{
  "n_layer": 14,
  "d_model": 640,
  "n_head": 10,
  "n_kv_head": 5,
  "head_dim": 64,
  "d_mlp": 2560,
  "vocab_size": 8192,
  "activation": "gelu",
  "norm": "rmsnorm",
  "norm_place": "pre",
  "norm_eps": 1e-05,
  "positions": "rope",
  "rope_base": 10000.0,
  "rope_fraction": 1.0,
  "qk_norm": true,
  "attn_scale": 0.125,
  "bias": "none",
  "tie_embeddings": false,
  "parallel_block": false,
  "init": "orth",
  "init_std_qkv": 0.0192,
  "init_std_o": 0.0,
  "init_std_up": 0.0192,
  "init_std_down": 0.0,
  "optimizer": "muon_variant",
  "lr": 0.00109,
  "lr_mult_o": 4.0,
  "beta1": 0.95,
  "lr_head": 0.00615,
  "warmup_steps": 132,
  "schedule": "wsd",
  "decay_fraction": 0.309,
  "decay_shape": "sqrt",
  "final_lr_fraction": 0.02,
  "batch_tokens": 131072,
  "seq_len": 1024,
  "doc_mask": true,
  "z_loss": 0.0001,
  "train_tokens": 900600000,
  "steps": 6872,
  "dataset": "wikipedia_en"
}
MLP neurons of a small language model. Each row is named by its layer, matrix (up: input weights) and neuron, and shows model dimensions 528-623. Each number is 128 + 24 x the weight over its row's rms, rounded and kept within 0 to 255.
After each neuron's rows, "fires on" lists the tokens most often at its 100 highest values on Wikipedia text that the model never trained on. A number after a token or word is its count.

L6.up1378 [152 143 129 109 119 135 123 135 105 151 137  51 118 129 155  68 137 158 128 130 115 145 142 121 138 106 157  94 154 132 192  86 134 140 182  89 115  80 139 119 128 147 162 140 196 122 127 119  88 125 163 165 132 127 120 140 113 126 102 166  47 120  70 140 138 129 140 123 110 131 139 146 137 114  95 108 148 116 128 123 141 150 127 121 164 126 120 116 101 116 109 116 143 115  97 120]
fires on: " Har" 19, " pro" 18, " ad" 10, " repe" 6, " prec" 6, " pres" 5

L6.up1300 [163 155 131 177 175 110 131 154 154 117  92  95 134 156 140 133 156 111 128 140 101 141 133  91 108 162 140 150 171 116 122 164  83 140 169  94 119 148 153 122 148  69 159 106 173 111 126 114  67 136 141 118 130 128 113 126 151 137 169 157  93  97  94 127 126 128 144 146 111 138 145 121 147 140 100 133 122 106 117 126  92 172 123 111 164 146 147 143 120 141 119 114 129 149 105 129]
fires on: " Har" 27, " pro" 11, " ca" 10, " ad" 7, " pres" 5, " prec" 5

L6.up2202 [140 143 136 137 158 138 131 144 119 141 112 118 131 147 132 103 159 133 132  71 150 129 132  87  85 166 122 114 106 113 117 143 126  81 139 136 151 118 164 139 123 109 104 133 105 121 114 105 139  96 120 127 103 138 130  96  97 134  70 127  86 159 124 132 104 135 123 120 126 135 128 104 130 107 139 114 146 162 136 132  73 109 118 132 117 104 133 126 112 112 126 152 105 127 129 134]
fires on: "s" 51, ":" 19, "," 10

L6.up1476 [136  83 145  88 123  93 119 117 174 125 179 121 147 145 133 133 147 146 123 142 149 152 108 155 123 125 169 148 146 131 142 144 142 163 169 144 125 126  78  98 134  60 166 124 123 142 158 118 103 118 141 111 157 102 141 137 138 114 135 111 137 106 133 151 134 139 121 135  79 163 124 119  93 128 129 110 128 125  81 118 144 103 113 147  60 136 113 115 142 132 140 117 131 160 101 163]
fires on: " Har" 21, " ca" 11, " ad" 10, " pro" 9, " prec" 6, " pres" 5

L6.up161 [153 107 123 107 123 123 123 105  90 124  99 139 110 116 133 117 102 112  76 154 114 121 135 163 123 127 124 144 101 125  93 183 116 184 103  65 133 147 115 112 101 104 140 112 140 117 118 136 140 143 182 153 142 110 126 131 164 122 124 154 122 147 129 116 143 127  94  96 125 108 111 114 142 136 127 158 119 185 117 155 137 128 134 134 154 118 115 127 121 120 141 131 149 135 119 160]
fires on: " Har" 15, " pro" 12, " ca" 10, " ad" 10, " prop" 5, " pres" 5

L6.up864 [ 99 128  84 148 159 163 107 126  89 131 158 129 114 150 149 113 138 138  87  92 160 103 141 127 151 121 150 112 138 146 154  98 144 148 192 139 150  87 136  94 110 162 147 134 159 120 135 129 151 148 150 152 148 130 150 100 147 168 171 134 138 169  73 115 105 123  74 101 111 138 147 136 128 134 154 100 101 121 144 148  83  82 160 146 170 135 127 120 165 108 103 128 116 138 139 137]
fires on: " Har" 15, " ca" 14, " ad" 10, " pro" 10, " prec" 6

L6.up1112 [141  92 117 135 141 126 139 148 146 119 150  81 125  91  93 171 117 120 154 145 142  91 161 114 129 143 128 159 143 141 135 156 121  83 134 105 142 103 164 116 172 112 132 102 108 118 138 135  76 142 108 148 137 125 132 126 181 104 154 113 105 102 156 100 134 135 148 139 106 111 165 113 135 115  87 112 150 147 170 133 116 143 138 130 153 123 158 123 105 124 142 113 124 117 122 121]
fires on: " Har" 24, " ad" 12, " pro" 11, " ca" 8, " prec" 6

L6.up2297 [126 137  78 150 109 145 122 131 151 119  91 166 136 156 123 117  96 113 147 159 121  37 127  84  99 100 120 102 131 130 141 155 129 103 129 143 165 114 122 108 185 179 182 101 139 129 149 146 107 172 147 134 135 140 116 163 175 138 138 115 110 149 104 113  91 133 156 129 125 140 152 121  96  97 119 192 115 143 146 120  99 118 147 112 146 139 140 108 120 128 117 127 124 113 164 169]
fires on: " pro" 11, " ad" 10, " repe" 8, " ca" 8, " prec" 7, " Har" 6

L6.up1899 [134 168 142 165 124  89 124 118 142 105 142 123 163 180 129 116  85 169 167 122 140 155 101 132 129 116 129 126 109 105 116 106 161 157  97  69  94 142 124  83 118 139 143 110 148 101 116 127 133  87 106 139 160 110 114 145 173 115 176 148 103 137 123 158 151 109 131 157 122 133  91 140 179 116 108 160 122 102 128 158 131 122  90 123 131  94 138 124 164 155 156 186 110 105 130 195]
fires on: " ad" 12, " pro" 12, " Har" 10, " repe" 8, " su" 8

L6.up1405 [171  98  95 126 118 114 154 158 169 123 119 123 135 119 159 135 156 109  98 158 115 153 130 114  95 141 173 158 131 103 130 118 124 167 165 133 104 139  94 113 127 104 137 129 131 108 137 127 114 158  91 155 156 112 132 128 123 116 162 179  63 135 119 126 102 138 131 139  96 158 171 127 153 162 113 159 118  97 108 104 149 142 127 135 103 115 155 126  92 107  90 130 124 121 133 136]
fires on: " pro" 14, " Har" 14, " ad" 10, " prec" 7, " repe" 7, " ca" 6

L6.up1681 [109 135 161 159 138 124  88 122 109 125 140 114 167 138 132 128 152 144 100 141 136 115 115 145 144 129 104 120 119 127 109 126 127 142 166 106 125  53 144  94 139 142 101 121  99 126 178 126 142 130 165 110 120  98 155 149 100 136 107 162 108 194 113 100 143 130 111 112 134  88 116  79 123 180 131 108 128 153 132 120 135 102 176  94 148 133 146 140 118 135 110 127 136 117 144 147]
fires on: " Har" 19, " ca" 12, " pro" 12, " prem" 7, " prec" 7, " repe" 6

L6.up2355 [134 134 156 153 157 102 143 120 140 120 155 161 131 146 140 134 144 120 122 176 147 112 108 120 128 148 137 143 143 109 117 157  88 123 122 124 123 114 117  72 114 168 129 145 113 125 126 131 115 128 166 166 112  89 124 164 142 119 131 131 122 151 141  93 167 120 116 104 135 136 113 103 137 188 164 136 117 136  87 122  76 131 150 123 132 133 108 115 124 157 135 158 124 131 181 184]
fires on: " Har" 27, " ca" 11, " pro" 6, " ad" 6, " prop" 5, " pres" 5

L6.up784 [124 121 160 159 133 110 135 156 113 132 136  86 109 139 129 123 107 141 131 100 128 114 118 127 106 170  70 181  80 136 154  92  74 115 186 115 138 187 165 111 136 142 145 119 112 108 130 120 103 107 143 139 136 121 127 103 112 153  80 112  94 128 149 178  99 139 113 101 139 156 126 162 121 125 130 128 138 130  88 111 116 129 129 134 113 168 143 138 138 131 101 160 125 111 128 158]
fires on: ":" 54, "s" 20, " and" 10, "," 7

L6.up247 [130 105 105 133 142 141 117 132  98 141 141 101 134 136 137 134  88 123 206  87 136 147  87 117 117 105 106 166 133  98 121 110 109 144 128 141 149 184 133 149 121 171 181 109  82  97  89 123 111 120 107 137  93 144  94 143 151 122 154  93 163 157 168 137 124 115 107 156 116 122 121 112 152 107 137 111 148 143 122 129 122 119 136 108 143 137 145 163 146 158 174 102 107 121 104 168]
fires on: " Har" 18, " pro" 14, " prec" 7, " pres" 5, " Box" 5, " ca" 5

L6.up1470 [114 109 115 132 102 120 105 119  97 119 122 191 116 119 147 109 121 112 118  95 161 142 159 127 115 170  93 125 117 126 123  74 164 126 162  89 135 164 144 122 135 120 153  99 148 160 157 138 136 125  90 101 120 200 121 131 117 137 134 118 140 153 130 130 150 130 150 126 107 127 138 104  86 120 149 137 143 147  98 120  68 127 113 110 103 168 110 125 184 102  82 124 109 122 119 189]
fires on: "se" 19, " Team" 14, "–" 8, "/" 6, ";" 6, "ing" 5

L6.up1409 [111 145 112 106 142 137 122 125 136 108 110 123 132 120 117 108 142 124  65 103  95 109 142 103 105 132 108 137  86 157 129  86 178 123 170 131 133 120 158 105  98 132 160 154 142 127 120 158 158 122 145 156 120 106 126 131 153 114 179 149  96 118 106 140 124 134 137 116 134 139  96 108 117 155 171 151  97 164 143 178 101 151 183 113 142 162 151 118 188 136 123 115 113 125 149 103]
fires on: " Har" 21, " ca" 12, " pro" 8, " prec" 7, " pres" 5, " ad" 5

L6.up1973 [108 141 112 132 135 138 144 161  98 124 133 157 138 140 155 167  96 123 150 134 157 127 118 148 101 106 122 136 115 137 135 130 129  96 122 121 146 135 122 100 153 120 171 146 144 129  99 146 137 117 100  98 117 139 136 137 150 152 140 108 133 177 103 127 135 125 117 139 124 141  83 144 134 137 138 141 132 126 110 120 142 144 170 154 171 134 138 155 182  98 145 178 125 117 104 166]
fires on: " Har" 20, " pro" 12, " repe" 8, " ad" 7, " prec" 6, " ca" 6

L6.up600 [120 112 103 130 143 171 122 134  91 137 109 167 139 147 117 149  96 124 155 151 182  84  85 122 166 116 174 154 150 117 126 121 148 110 140  92 100 123 153 163 172 125 128 133  74 159 100 128  90 106 127 130 118 132 149 146 131 151 135 127 131 151 145 131 133 129 117 105 143 101 120 107 138 101 131 147 157 160 142 140 137 116 154 117 120 153 122 124 100 139 105 123 127 141 127 107]
fires on: " Har" 16, " pro" 12, " ca" 11, " prem" 7, " repe" 7, " prec" 6

L6.up1060 [176 121 196 125 152 123 107 133 112 113 146  91 121 138 124 139 128 148 100 105 127 151 136 116 175 121 131 111 147 123 186 137 142 180 132 102 127 150 116 121  77 130 144 128 138  91 170 134 155 165 139 171 109 106 131 147 127 145 134 136  89  64 129 125  97 140 126 135 110 122 178 107 101 113  88 138 148 132  88 142 176 141  89 131 105 195 133 140 117 126 131 157 123 120 126 119]
fires on: " Har" 24, " pro" 15, " ca" 6, " Box" 5, " prec" 5, "At" 4

L6.up2376 [111 109 130 151 173  66 151 101 148 121 145 187 163  93 130 101 173 145 157 134 159 127 127 130 115 146  97 159 116 136 134 114 205 144 108 121  99 150 142 140 152 126 200 116 106 148 118 118 119 137 118 105 147 126 141 122 119 161 121 142 108 109 157 152 145 145 120 125  93 134 128 153 165 115 153  96 141 125 125 148  98  91 133 129  64 115  79 136 100 135 112 158 101 110 138 101]
fires on: " Har" 22, " pro" 11, " ca" 10, " prec" 7, " ad" 7, " pres" 5

L6.up2230 [132 169 105 166 123 148 128 173 178 164  92 112 129 208 123 123 114 148 145 155 139 126 108 115 135 105 138 127 115 128 142 102 164 152 137 109 129 127 142 102 127 102 159 129 122 159 139 139 150 110 134 114 148 163 109 147 105 113 146 100 142 111 105 144 152 103 135 146 102 162 116 137 115 133 151 128 121  88 137 137 109 135 110 128 145 131 180 129  86  98 129 135 132 127 116 114]
fires on: " Har" 26, " pro" 8, " prec" 6, " prop" 5, " ca" 5, " ad" 5

L6.up2236 [ 98 147 106 128  91 106 140 102 113 166 120 112 131 124 124 149 124 100 161  84  82 164 145 140 159 125 103 131 132 121 114 115 142 110 109 111 127 113 135 135 144 137 144 160 162 129 167  88 168 129 107  90 111 108 145  79 125 118  84 136 117 110 154 125 120 129 115 130  88 126 109  95 145 138 123 101 127  98 141 128  93 124 127 103 116 101 145 126 152 140 110 101 132  84  78 141]
fires on: " pro" 15, " Har" 10, " ad" 9, " prec" 7, " repe" 7, " ca" 7

L6.up73 [118 122 131 133  97 132 139  85  81 137 135 152 135 115 125 139 127  94 145 106  93 177 113 150 115 129 159 120 151 151 132 190  94  98  73 167 131 133  79 134  90 160 132 183  92 141  51 145 136 175 113 177 102  91 103 128 136 148  88  89 123 113 150 138 195 135 132 133 140  93 111 145 131 125 102 132 167 167 149 121 113 143 112 148 159 138 114 171 173 128 118  94 134 144 139 117]
fires on: " pro" 16, " ad" 12, " repe" 8, " prec" 7, " Har" 7

L6.up2544 [ 87 127 128 159 135 113 111 110 163 120 146 125 108 139 142 146 130 148 112 124 119  66 130 137 119 137 108 157 105 112  84 138 153 143 166  67 173  82 156  88  78 166 108  92 125 166  95 151 151 178  99 134 126 108 108 141 151  96 132 115  94 180 115 128 140 142  96 117 132 136 112 165 142 165 113 164 127 145 123  93 129 127 159 142 165 124 165 102 137 138  86 146 155 108 114 164]
fires on: " Har" 18, " pro" 13, " ca" 10, " ad" 10, " prec" 8

L6.up1249 [105 145 105 116 132 128 128  70 134 165 174 159 135  91 143  95 100 130  75 120 101  93 159 153 152 155 111 120 102 139 101 117 151 122 135 107 132 131 153  98 111 135 108 121 178 126 145 157 176 143 101 131 144 112 146 101 147  80 106 113 139 119 108  92  94 149  93 130 131  70  83 129 141 173 135 106 129 181 126 139 101 124 117 102 144 125 129 147 135 121 143 147 136  98 115 141]
fires on: " Har" 20, " pro" 13, " ca" 10, " prec" 6, " prop" 5

L6.up418 [126 130  88 115 112 153 140  91 132 162 138 145 124 141 113 156  90  97 173 144 113  88 104  98 120  77 120 114 176 123 116 141 110 118 126 131 141  82 145 136 130 118 191 132  86 137 122 144 132 157 145  98  97 160  86 125 152 146  92 134 153 110 150 117 109 129 122 195 109 132 142 131 124 119 159 149 162 154  81 133 114 121 113 110 145 121 165 129 143  93 168 112 142 134 130 116]
fires on: " Har" 23, " pro" 13, " ca" 7, " prec" 6, " ad" 6, " pres" 5

L6.up2504 [130 108 136 146 115 109 117 117 104 151 142 172 139 132 103 140 155 139 125 123 109 116 105 143 143 103 175 137 146  88 105 127 152 161 139  98 110 146 110 139 173  83 138 205  46 139 108 149 124 149 138 120 159 148 120 105 112 123 144 129 121 154 137 102 167 119 149 126 153  94 116 140 112 111 110 121 128  75 173 127  88 141 146 146  73 127 149 144 106 129 132 147 106  99 148 136]
fires on: " Har" 19, " pro" 13, " ad" 9, " prec" 7, " ca" 7

L6.up748 [140 118 151 194 146 134 125 133 128  99 122 119 144 128 141  57 164 120  98 174 122 131 130 126 112 133 142 116 120 119 139 113 106 102 118  84 107  73 119 154 114 124 128 123 140 162 142 148 180  70 182 111 162 187 141 107  74 162 123 151 100 170  73 114 189 116 141 128 131 124  81 142 107 109 144 128 143 125 131 140 127 114 129 127 143 143 155 122  88 112 130 129 121 135 149 158]
fires on: " ca" 18, " pro" 17, " prec" 6, " su" 6, " pres" 5

L6.up919 [ 99  91 135 140 106 133 167  82 156  94 122 144 165  88 161 134 142 110 211 124 121 154 130 122 118 152 126 159 136 153 122 118 158 147  98 109 164 146 129 162 130 124  95 151 125 140 138 157 145 137 127 110 156 123  91 113 120  91 108 158 114 153 135 133 117 113 132 159 130 134 124 129 125 107 159  73  89 126 181 164  93  97 148 104 141 107 135 141 148 131 101 134 129  97 123 142]
fires on: " Har" 13, " pro" 12, " ad" 9, " repe" 8, " prec" 7, " ca" 7

L6.up1952 [155 125 178 132 140 137  88 158  89 134 142  99 105 112 111 154 156 127 130 115  67  98 119 128 126 114 128 119 103 115 146 135 131 110 126  49 128 100 118 131 123 128 130 144 112 129 166 156 129  89 184 134  99 127 119 135 136 110 150 131  69 123 129 125 110 134 147 131 113 138 107 153 110 126 127 141 163 122 111 117 148 146 136 112 118 157 163 101  80 113 101 142 164 127 142 175]
fires on: " Har" 26, " pro" 13, " ca" 7, " ad" 6, " prop" 5, " prec" 5

L6.up1756 [125 141 152 138 119 105 160 137 153 139 156 116 127 157 146  57 135 133 102 111 135 150 118 150  95 150 140 117 133 138 116 107 135 145 137  91 158 118 146 130 118 178  96 150 137 112  81 139 120 106 118 113 142 137 119 123 142 106 167 111 162 105 122 136 129 120 147 129 105 123  93 132 118 163 170 182 116 101 131 118 139 119 139 150 170 124 160 117 119  96 116 128 102 156 107 164]
fires on: " pro" 19, " prec" 9, " ca" 9, " ad" 9, " pres" 5, " Ste" 5

L6.up1028 [123 105 144 151 126 100 120 114 119 171 152  86 124 138 128  96 153 158 136 135 134 169 142 121 185 110 119 144 105 159 130  63 149  87 119 133 127 113 155 149 137 114  83 161 137 119 142 129 121 121  96 136 132 100 143 103 123 109 130 135 104 142 109 109 154 114 144 162 132 119 123 107 140 134 113  76 128 100 120 170 105  86 159 118 141 145 109 126 121 161 144 123 136  95 104 136]
fires on: " Har" 20, " pro" 16, " ad" 10, " prec" 7, " repe" 7, " pres" 4

L6.up2219 [169  97  87 106 161 149 115 108 153 176 153 175 136 103 124 151 137 111 134 142 106 151 138 119 150 107 128 129 163 144 155 145 107 203 101 144 143 143  82 128 117 121 120 138 113 117 135 137 161 141  88 148 140 145 132 152  80 126 119 104 112 103 138 130 131 133 103 123  94 119 141 103 112 114 130 100 145 125 102 132 124 165 121 100 105 175 112 141 148  95 147 131 164 153 109 113]
fires on: " Har" 28, " imp" 9, " ca" 9, " pres" 5, " prop" 5, "Ar" 5

L6.up2306 [107  96 120  96  93  95 135  57 106 105 110 137 110 132 131  86 150 124  97 144 135  78 171 165 131 122 131  84 121 152 126  72 102 128 150 118 113 108 132 125  96 137 147 104 118  98 114 103 138 133 118 130 109 119 109 123 124  94 100 144  96 152 115 114  70 108  94 132 138  79 120  54 160 153 116  76 146 138  94 129 171 137 115 136 102 124 119 140 151  85 120 116 124 144 153 132]
fires on: " Har" 22, " pro" 13, " ad" 10, " ca" 7, " pres" 5, " prec" 5

L6.up1257 [151 150 140 122 138 134 161 126 138 174  87 114 129 119  95 113 119 148 117 116  97 159 157 135 191 142 125 159 167 105 174 160 122 108 145  68 108 109 132 131 123 147 113 144 158  95 105 137 132 118 100 160 125 153 128 110 174 171 158 156  96 131 135 147 142 116 129 142 115 142  89 141 124 128  89  96 179 119  83 166 152 124 103  79 164 129  87 135 153 103 111 103 125 110 105 143]
fires on: " |" 41, " ." 9, " cap" 7, " Loss" 6, "S" 5, " Win" 5

L6.up866 [121 135 121 145 115 142 100 129 166 135 190 117 118  96 139 125 103 125 108 126  96 125 142 119 149 146 137 141 120 122 125 128 119 155 111  72 181 110 122  79 114  80 130 102 112 169 168 129 104 122 144 123 165 151 114  79 137 115 129 107 153  75  85 100 140 128 126 107 111 134 109 123 116 148 107 145 142 137 143 128 113 126 110 171 147 121 139 164  99 154  88 118 124 136 113 158]
fires on: " Har" 29, " pro" 10, " ca" 8, " prop" 5, " pres" 5, " prec" 5

L6.up2117 [ 82 111 119 153 137 140 105 105 118 142 167 119 113 133 119 158 123 147 110 138 145  96 128 130 139 154 120 123 104 134 121 137 143 123 112 153 124 120 159 125 114 136 140 119 151 123 110 158 139 167 108 118 127 117 129 119 107 117  97  99 149 177 116 114 104 119 126 122 102 131 110 130 138 129 126 106 104 123  96 133 111 130 132 142 117 118 155 117 138 133 100 114 128 124  73 162]
fires on: " ad" 12, " pro" 12, " repe" 8, " prec" 7, " su" 7, " Har" 6

L6.up112 [116 147  96 123 153 140 124 144 122 133 105 121 140 116 138 121 121 122 121 107 113 138 116 138 140 109 106 126  86 148 119 179 128 131 126 109 127  90 142 168 118  96 119 130 173 104  78 125 105 111 142 114 111 103 129 128 139 111 166 152 145 112 131 116 120 134  87 118 152 119 171  97 142 158 129 130 115 137 121 119 137 118 142 120 179 137 129 119 125 103 151 144 157 120  94 197]
fires on: " Har" 21, " pro" 14, " ad" 10, " ca" 7, " prop" 5, " prec" 5

L6.up890 [145  91 161 136 102 149 154  79  93 146 146 135 133 153 131 103 116 103 168 146  99 187 112 130 135 104 100 129 162 109 176 138 124 156  98 113 138 145  98 133 138 147  96 143 111 142  95  93 126 132 125 121 109 138  92 101 125 162 105 107 119 100 157 133 133 124 128 127 132 117  50 128 129 128 110 134 159 140 163 123 100 151 124  85 120 140 111 124 127 116 183 107 113 138 119 136]
fires on: " pro" 16, " Har" 14, " ad" 10, " ca" 9, " prec" 6

L6.up2161 [116 111 102 126 122 115 115 109 110 153 129  77 137 147 144 106 136 122 161  71  50 157 132 150 114 126 132 149 150  95 126  90 137 168 125 118 105 112 148 161 134 108 166 146 110 135 142 129 110 143  86 137 112 146 115 131 136 161 150 131 145 151 153 109 155 120  87 125 122 117 119 100 154 103 145 154 155  98 138 145 138 145 115 146 110 134 107 144 123 147 139 160 150 142 125 124]
fires on: " Har" 19, " pro" 13, " ad" 10, " prec" 7, " ca" 6

L6.up1735 [117 124 165 139 142 106 118 111  70 157 174 137 150 128 135 116 132  95 137 105  93 129 135 129 164 127 143 124 116 124 114  99 122 113 156 174 135 102 158 129  98 149 153 134 143 183 122 137 139 154 123 102  98 118 116  85 121 127 104 138 175 156  90 103 162 117  67 128 156 128  95 123 157 132 164 109 117 138  88 139  91 126 156  98 103 140 105 175 150 117 147 120 127 147 111 150]
fires on: " Har" 24, " pro" 11, " ca" 9, " ad" 7, " prec" 6, " pres" 5

L6.up1088 [121 114 135 179 145 156 116 133 119 131 125 179 128  80 140 102 125 142 106 132  82 161 151 113 182 102 115 153 179 119 163 110 125 124 156 127 133  91 113 122 155 156 149 171 120 100  69 131 163 160 116 118 131  99 126 111 158 128 120 168 117 121  76 107 153 126 141 143 113 110 149 152 161 147 118  19 107  99 121 115 128  75 126  80 168 132 155  98 139 107 116 117 129  70 131 186]
fires on: " Har" 24, " ca" 7, " prop" 5, "pro" 5, " Cho" 5, " pro" 5

L6.up63 [108 153 197 148 114 118 123 109  86 110 128 101 136 123 116 132 136 106 152 146 118 152 136 115 167 148 173  90 159 110 139 158  93 134 119  90 118 113 120 125 130 127 107 160 104 102 106 130 140 140 155 144 124 134  86  65 116 142 109 114  93 135 118 109  69 130 110 164 107 122 118 130 144 101 109 127 183 138  95 149 161 107 132  79 117 128 142 145  92 101 138 118 139 110 152  96]
fires on: " Har" 25, " pro" 12, " ca" 7, " ad" 6, " prop" 5

L6.up530 [148 109 147 149 100 192 164 124 181 144 176 101 156 151 139 152  95 139 130 144 151 171 140 143 147 110  84 112 101 126 167  65 145 136 182 103 138 117 143  78 106 144 184 129 133 120 160 141 144 164 100 114  87 148 140 116  98 156 120  87 117  84 131 122 116 126 163 128 101  96 143 123 126 144 127 122 164  90 110 143 154 148 120 118 132 143 128 124 124 161 176 143 129 116  94  88]
fires on: " pro" 19, " Har" 14, " ca" 9, " prec" 7, " pres" 5

L6.up1423 [135 114 129 174 142 121 121 114  66 132 150 102 137 137 128  87 179 136 190 134 119 128 118 133 144 129 186  76  90 128 115  90 127 117 176 124 100 133 117 142 151 122 126 104 134 124 134 117 154  74 102 119 122 148 133 115 116 106 126 154 114 112  53 150  96 125 123 117 116 105  75 104 145 108 123  92 134  95 114  98 102  98 112 121  90 111 161  69 106 132 125 118 130 139 101 186]
fires on: " pro" 14, " ad" 10, " repe" 8, " su" 8, " prec" 6, " dis" 6

L6.up1806 [133 126 148 144 141 125  92  64 138 135 104 139 127 163 125 105 109  86 129 110 115 106  93 145 125 123 100 149 142 115 113 164 129 111 123 125 137 110 109 144 109 139 118 135 107 141 102 164 138 128 168 129 113 110 114 132 148 121  95 134 148 114 135 120 113 111 175 126 106 116 176 121 139 165 107 129 119 143 101 111 101 122 130 145 165 137 118 107 111 128 157 154 135 124 178 166]
fires on: " Har" 25, " pro" 12, " prec" 7, " ca" 7, " ad" 7

L6.up2521 [124 107 154 147 163 118 153 129 164 134 120  65 108 143 141 130 156 148 168 163 134 145 103 148 151 131 151 128 123 142 158 139 132 124 112 119 134  93  89 135 144  98 133 152 110  96 183 137  66  81 144 132 140 129 111 137  95 113 114 174 102 118 107 146 122 113 111 113 132  74 141 146 108 105 105  92 122 138 158 138 125 100 123 114 133  92 126 136  98 169 120 148 131 106 124 147]
fires on: " Har" 26, " ca" 11, " ad" 8, "oc" 5, " pres" 5, " prop" 5

L6.up1544 [144 151 137 120 141 135 129 123 130 146 142 137 124 143 105 137 129 124 167 157 118 173 120 138  97 116 145 106 146 123 115 157 127 146 132 153 114 132 108 139 148 128 130 158 103 160 103 137 152 115 143 118 161  97 125 141 129 163 107 155 127 132 159 138 117 109 107  78 108 141 106 129 134 169 113 132 130 111 176 119  79 116 142 118 123 151 154 107 137 104 136 149 130 138  96 161]
fires on: " pro" 15, " ad" 11, " prec" 9, " Har" 8, " ca" 7

L6.up2480 [115 120 142  99 140 124  98 129 114 113 147 124 125 156 140 109 129 121 191 108  96 150 122 103 143 131 117 142 150 138  81 110 143 123 123 152 113 101 127 159  78 123 145 135 112 165 164 140 161 134 123 119 103 140  99 123 159 119 144 110 127 137 158 131 140 115 102 146 140 152 158  88 111 111 144 111 120 175 147 135 108 152 108 151  92  96  87 143 141 135 137 139 162 122 124 133]
fires on: " pro" 16, " ad" 12, " ca" 7, " Har" 7, " prec" 6, " repe" 5

L6.up629 [128 132 173 128 106 161 172 131 109 115 127 121 129 115 112 158  68 131 100 152 153  92 139 133 135 119 111 144 135 136 181  74 155 129  84 116 156 182  74 107  75  93 148 115 124 152 166 123 163 132  96 135 110 118 135  95  97 178 110 135 115  83 107 150 106 129 155 119 130 145 123 162 108 142  99 129 150  75 134 150 142 146 130 122 132 149 114 148 115 149 141 148  90 157 119 147]
fires on: " Har" 18, " pro" 16, " ca" 6, " prop" 5, " pres" 5, " Cho" 5

L6.up1559 [163  93 146 133 119 111 130 110 124 136 146 125 151 113 123 123 146 133 115 128 136 121 129 155 153 137 160 160 134 125 117 106 135 150  70  99 105 102  95 159 124 111 107 122  90 138 166 106 139 126 168 172 127 135 139  97 133 119 138 108 145 148 126 128 156 145 152 115 108 145  72 160 130 160  93 114 131 145 129 129 118  97 133 156  82 147 124 128 116 109  76 132 101 162 132 175]
fires on: " pro" 24, "pro" 10, " su" 10, " prem" 6, " pres" 5

L6.up299 [123 124 149 135 139 127 104 130 143 115 159  56 140 119 126 115 154 109  99 114 106  95 142 123 107 105 102 105  89 155 140 121 144 157 140 194 112  80 140 114  83 125 133 100 121 120 127 118 177 129 148 118 130  83 136 119  95 130 152 146  99 120  96 150  99 128 127 103 113 154  84 107  91 112 114 115 139 137  82 156 166 100 145 156 133 155 141 141 137 109 114 100 119 159 114  94]
fires on: " pro" 18, " Har" 10, " ad" 10, " ca" 8, " prec" 5

L6.up426 [166 108 188  93 125 109  96  88 101 145 142  77 130 134 121 176 143 172 142 164 136 163 132 128 164  86  88 128 136 130 139 110 124 140 119 139 127 104 114  91 127 107 158 143 192  98 163 107 106 164 132 147 149  91 147 112 136 110 153 146 117 156 114  98  95 151 114 126 104 102 126 134 141  85 162 127 137  79 129 143 151 121 146 130 104  62 107 139 132 145 115 107 132 113 113 122]
fires on: " Har" 31, " ca" 12, " ad" 9, " repe" 8, " depos" 4, " pro" 4

L6.up724 [145  66 122  91  88  70 121  96  97 145 136 136 120 134 128 103 110 121 131 117 120 156 122 141 105 163 123 158 149 119 171 154 114 131 136 104 100 132 105 134 149 143  71  75 103 137  83 125 113 130 123 111 146 117 157 122  92 110 120 128 139 132 169 133 119 133 121 127 142 138  91 131 118 130 117 158 129 143 174  98 121 154 126  90 138 140 121  97 129 138 126 115 114 151 184 103]
fires on: " dis" 11, " su" 11, " repe" 8, " ad" 8, " opp" 6, " prec" 6

L6.up1406 [ 80 108 136 100 169 139  93 133 128 155 105 149 154 142 120  69  70 115 115 123 131 123 126 148 129 143 138 146 104 108 106 179 108 181 128 106 149 122 117  96 131 127  89 123 114 115 123 123  94 104 153 118 120 110 116 122 150  97 131 145 173 118 126 118 152 129 106 134 145 129 113 138 200  91 146  72  67 144 103 105 139 142 162 112 131 126  96 117 119 145 192 133 157 131  95 142]
fires on: " Har" 24, " prec" 9, " ad" 8, " prop" 5, " ca" 5, " pro" 5

L6.up421 [133 121 117 148 158 146 127 159  96 142 105 114 124 137 104 117 117 127 111 113 146  94 156 144 132 188 109 160 121 151 109 138 110  95 177 107 130 130 143 106 134 112 154  90 153 184 117 163 139 110 123 159 125 119 159 110 132  91 176 182 140 170 123 122 152 109 175 131 114 143  97 140 147 144 143 106 144 140  68 123 114 106 134 101 123 122  69 143 147  78 169 151 123 113 114 147]
fires on: "–" 26, " ." 15, " Team" 13, " Loss" 6, "na" 5

L6.up2072 [100 128  98 142 126 134 141 135 167 106 155 138 122 150 125 161 129 153  80  94 106 125 148 126 129 132 115 120  89 131  97 129 146  93 132  79 103 124 139 111 131 125 101 123 152 107 140 131 173 101  87 123 123 111 144  95 115 125 192 181 105 158 126 161  83  99 129 132 136 115 136 140 135 136 151  99 116 140 119 121 147 140 154 163 163 126 127 140 154 169 166 112 125 107 138 130]
fires on: " pro" 13, " ad" 11, " ca" 11, " Har" 9, " prec" 8

L6.up590 [ 99 136 142 105 122 125 124  81  93 116 149 162 147 105 161 152 165  93 127 111  90 188 131 120 156 124 144 132 128 131 128  75 118 177 164 162 136 158 161 122 100 105 159 133  87 127 148 129 131 101 168 117 121 147 127 140 197 118 140  99 145 104 156 117 166  92 122 138 132 131 153  90 126 140 152  53  84 163 128 127 138 130 115 150 126 125 145 137 146 130 140 142  99 145 162 116]
fires on: " pro" 18, " ad" 10, " prec" 9, " repe" 8, " ca" 8, " Har" 6

L6.up196 [142 132 176 134 139  91 124 128 111 122  98 139 133 162 103 131 139  81 123 100 105 127 144 124 129 118 116 137 125 131 100  88 160 125 160 121 147 145 102  77 119 119 166  97 128 150 131 146 149  80 110 121 143 129 113 159  97  83 170 162 125  98  96 125 161 134 152 117 113 168  96 131 147 112 142  83  80 141 120 140 129 147 153 137 151 160 136  98 165 154 172 159 119 124 133 136]
fires on: " Har" 14, " pro" 12, " ad" 10, " prec" 7, " ca" 7